Part of a small language model's weights.
Training: a variant of Muon for these matrices, 4737 steps.
MLP neurons of a small language model. Each row is named by its layer, matrix (gate and up: input weights) and neuron, and shows model dimensions 48-175. Each number is 500 + 25 x the weight over its row's rms, rounded and kept within 0 to 999. Numbers have three digits each. A neuron's up and down rows have the sign that makes its largest values positive.
After each neuron's rows, "fires in" lists the words (lower case) most often at its 100 highest values on Wikipedia text that the model never trained on; "fires on" lists the tokens most often at its 100 highest values on Wikipedia text that the model never trained on.

L4.gate132:509503518545503454571506500489507484487537505550522476490492486476502504518512460519480519501536478497517504514491481506493494513528516547542466509475509528504533515476479467488515489459465547502473509453493522495494501519498492502525478529512497551541528460543483488542525529474506520479479487518530509502507519521490499477478553514472476508494474511468522469487504494535508530502534
L4.up132:478518507546530493526522472465481574513495523515525479498482501479461511464475514473475497460498483534530504474519535476494500493516510503529528511511548529487522494456510498497494501540453517484487516444509463497511483510482483508464496459456508519522531508470484551554531486470478510483535466502480530476563515483504466465495548479497490506508467495498503528481484469500494504485519
fires in: "of"
fires on: " of"

L4.gate198:500516517504550492490489466531482517477524550498452501491506529511489517462543511509500505483479464487498481550523479511497461488489508484521471479481465490512530480505491504550501444506485546480468555497448486480454523493485503505495521535520466493491468494533470481504516524469503500494506528507483479475529487498493453503488503519497502509482533473543502496433545473502500489513505
L4.up198:486464497480509529499469459483500483543525522461479491510501524522544497506485521460534492454505467503479461482477538493479510535525500527481461520527516520508506468469465515514497530466547481500480520484481480519460515491517495526470438506507485472518520498527482519511500495512453505496497507540533475510502495536508500477498482507444520470461506476530468526473480497446511528489547
fires in: "in", "between", "born", "by"
fires on: "In", "en"

L4.gate54:489482515488477560517505490488493502477511495513517480506518488451532495531515486543473534483472509536511475513525473509514472557499479551530537486506516552531514496493474494520494447495547485506487490494515522528488515561515503512514508536495532541515509499522553546503535529505510527471501494520524469504459489504519495492485528501516528501490479499481512498526521511456542497485539
L4.up54:515483470512517478482516469519528510514507500479476482473505503503459498514472483508495496450521493484524466507498499576471446495504509505526520520499493499505534494473498554534465496435520482477497516476487477527440491505479468476500495479529545486503498475443456541497483456499486521529484486479485523483512548478509514448497519509482537496445528507534537509502493504511486475510450
fires in: "his", "her", "their", "its"
fires on: " His", " his", " her", "His", " Her", " their"

L4.gate2:525510482515487474511491533463513526478505448535474513498474539479446549497529499477537502457526473449509527483506461457518480489500499484509480528452515506484464448531508488490480468478467526494504498510483517510518495505492499499496515475488462511497506533523508482523491483483505545481505523510522482469459497472503517483525505517487524523517464527511526441503518503448548468484542
L4.up2:452511506536500516499524471488502558504493495535509452495478516519528463485506495516494515456476545493485515500533532522513493477486501505471532544571509469537479502509494509527453476515547487503539513466504515516535492480444505515511523496454502529514540512514507529517529495508525535490471481495482493480476503523524507513521521465449509498486554498518474538493492461485507538474523
fires in: "in", "on", "about", "to", "for", "between"
fires on: " in", " on", " about", " to", " for", " between"

L4.gate21:533482534469497487494534489477485542476523568510504474501478519540508462479431543510521500458486480539520520523502542501491451506520454459513497494474496467485482488515522508519499512466502516491502440500519528460496510478499469542539515492537481499474443491493503505481471540513498474499558495475480488492527487446528519491480478513532505500480506488481500495475501533499527464432488
L4.up21:560469532542554471482476465545510518496490510488506491502507497490526463478466515483512498495473491500505514548490481523519520475533498508563508500518482490531505505519535480507479488497524495505489439544505496514491539477471483502537541499506491515470533492517500479487517561448431477511489532472485529499499502503546507547487502478482510497504505521488490485480488476514507453495496
fires in: "and", "26"
fires on: " and", "26"

L4.gate366:528518455461507500523528472487549530481542487512491476467500498494471532485496540481507515506478515522499471512476466488482520509491514504522461508439510497514519501467524452508457509469526473505509480510469516466536479493461493496474530516466495462462529425492532528459548527531479524458517508483477447513524534456479441543533508515506494497544554511517500524474506545493494517523494
L4.up366:502496464525468498510514508476533497475570485526529532524542513499537509477513482455516500465531492495460468486483493534491542540506503531487488520464528459513511480488508474482538515508493447511468514475502484446499469452485565472493529548470507489514467498465520494493504469481496527513467532520495510507544490486478483507492507503471498516516466532489535472502463497473458467518543
fires in: "the", "of", "from", "by"
fires on: " the", " of", "The", " from", " by"

L4.gate40:493540525507485483501523508521505502510551484529485506517474500446499526507511520468490512530523421516490523493501441486488520500501505524500517547457495518561508499495485465489512469523479531543499532464463524486455476490476507476542490553459540466540520521503493514520558477506466542508520561526544454492485515505509479520510501528502512512463468511492499517491525537508478510528512
L4.up40:489500518529504505513527538517518533522541466496476468434490476493524467494488512506501515498448492519503516496506524502474477572503510525505482578504479451509502512509470525481483468480546535529504483490466521520493516513511505490553473488519493452484528469557515509507529523495461532488520530483476492498493515484493520550562502553518491525521536530505478434509499514500465484502462
fires in: "on", "wheel", "over", "albatross"
fires on: " on", "l", "b", " over", "ba"

L4.gate440:556483478514524508518473480507527478502494513563489478445461530482504489492489478559459493497467493515520482460468537503497473510490513516511504477531496475516545498497491498506521464525474475494493520514507505490514466520521492525487455500465473512499481473506465516476522525534531551473502521518469446495511509465495530517521524486486513497490453499501494505497554505524529562504485
L4.up440:485463552515515482498469534483440508493480524489542486468508513501533479518506541515489435522458528477489523480483505499513473468466509504516513529530503483481480519469538506502504454515473432512472483488479491516497502493539570512516537478487505458469505496544500464480509468532467505543506518491512534487483502499502519489525499472476488504478523524499528490505481478506542515452524
fires in: "one", "ones", "other"
fires on: " one", " part", "one", " One", "th", " other"

L4.gate167:505483506491502475494493463491509490495499542488533515452512499526541528509504542490498526511455504519455514543466516496482481501511506499528508513559532505502496478468477514531483509478490508494517533549455522502502573512491455486501484496547470485526471484505464510504474478480512526516502513494504469485500504528500467518524541540494457530477497482471514470550473500518526510470521
L4.up167:487507498447443538491526548515515527523498508467505521542493472491534472517549502500490513476496529501478490512527525503546492494486526478479523523461481527510516488527518521480479481444497492482509512525490502531478542472472396491538476514543521498503487480499512485501512491503508524511514481495492501521515479543514487463518497529497479470513498457497466491490475473488498451494462
fires in: "and"
fires on: " and"

L4.gate32:520528495509503525503519502507493494498448519488531510529499485487476501471524501488542540525516503504479538518471494461522492505500502489490515506503499459483497436485515488516535514525474494520494533482491558501479507465505523513485493517427464484508481514487520489476490472482495505430489523516515471538477477507539466524502549493518483506494567518504494451480517466538527535526560
L4.up32:517517495545509512471501480498512530505451494562479446497489503475438541521542559504505512529536513510489477463492495504510503467474527492514491476518543495487504518499450504496528545482502446516476525506519483511467508508503484487514528459498483552549528453486511468508525518490457496499509468497504511487526510456496503456486502542544508428479502499547519535500489485519504480507509
fires in: "a", "an", "of", "in"
fires on: " a", " an", " of", " in", " New"

L4.gate78:471511497501486526508528520485486493499465490520477481522527568514470511542501520490509500462426495479474514524506537519459485525455479466484514506507544490544488510551492521474530532456456533475514485463528528519531465518521496523508500492490462476479502515497502486487508479470519477476519508481507493474515435525513512486496518472556494480480534505519544534517502527504490492490509
L4.up78:504481481507467492502485482548474511466468508511476515530471525478483522501492461463445516491520540551473470534490477483495499495470508532464486482479476497484450478478494519511481466481493435527477456497447520525489496494477532501455508491492499498517534489468517493502482501485476522515514516520474497546506524536536532500510485494452503511491492528525509521471555488457510474523499
fires in: "at", "from", "against", "with"
fires on: " at", " from", " against", " At", " with"

L4.gate232:483473478506504533498489509468541471493560481492508507491499491522528486528523492530458469484510486463493493505472470525525522505488515496528518475520497542527491517465466491543491480486526493499490494492493531499530475531461486504501534540494506471524486521513476511520511496496471479521515513505480503479500477468506483526445516482457525483471525510510522498527506534479526538537528
L4.up232:512459505520481525497503477525501456486488548424463515441502465520518500476540479489483509515548493496471456509549516506466485520474500510494527519501508517526499499497509516517498530498484515491480515476528464498548504529429521522488483521501515457523505516488489517492497515477512468467521496496513514522471503461490478506489477493482527505514492454472464509530480501533504510518460
fires in: "in", "as", "although", "from"
fires on: " In", "In", " As", " From"

L4.gate446:486524502505507467509471490492545541531476489501458522480501531509507484438494509476520518510502475453499520483502532503509503458520484496509514518480514472528446508515549485471486504497530477572525539500464488479501537533529463505473472500471490503466471472485556503485505475509483505513554509506536516511526484422572478472512480495491506507435503506460484506519485521536492467501467
L4.up446:460483491509526489484502516531487536485469490502503494503489500488504528452449484464507471543474501469490509526480535467488522472521520503500506469450532518517443506550483505533499489496507518513521495481493504537504523467500485499447459490475478546508464485461544506476520525463558463473491506493546494521497476519537464512555540504525539509519537487458461525490499469507482480481490
fires in: "no", "of", "noddy", "u"
fires on: " No", " of", " U"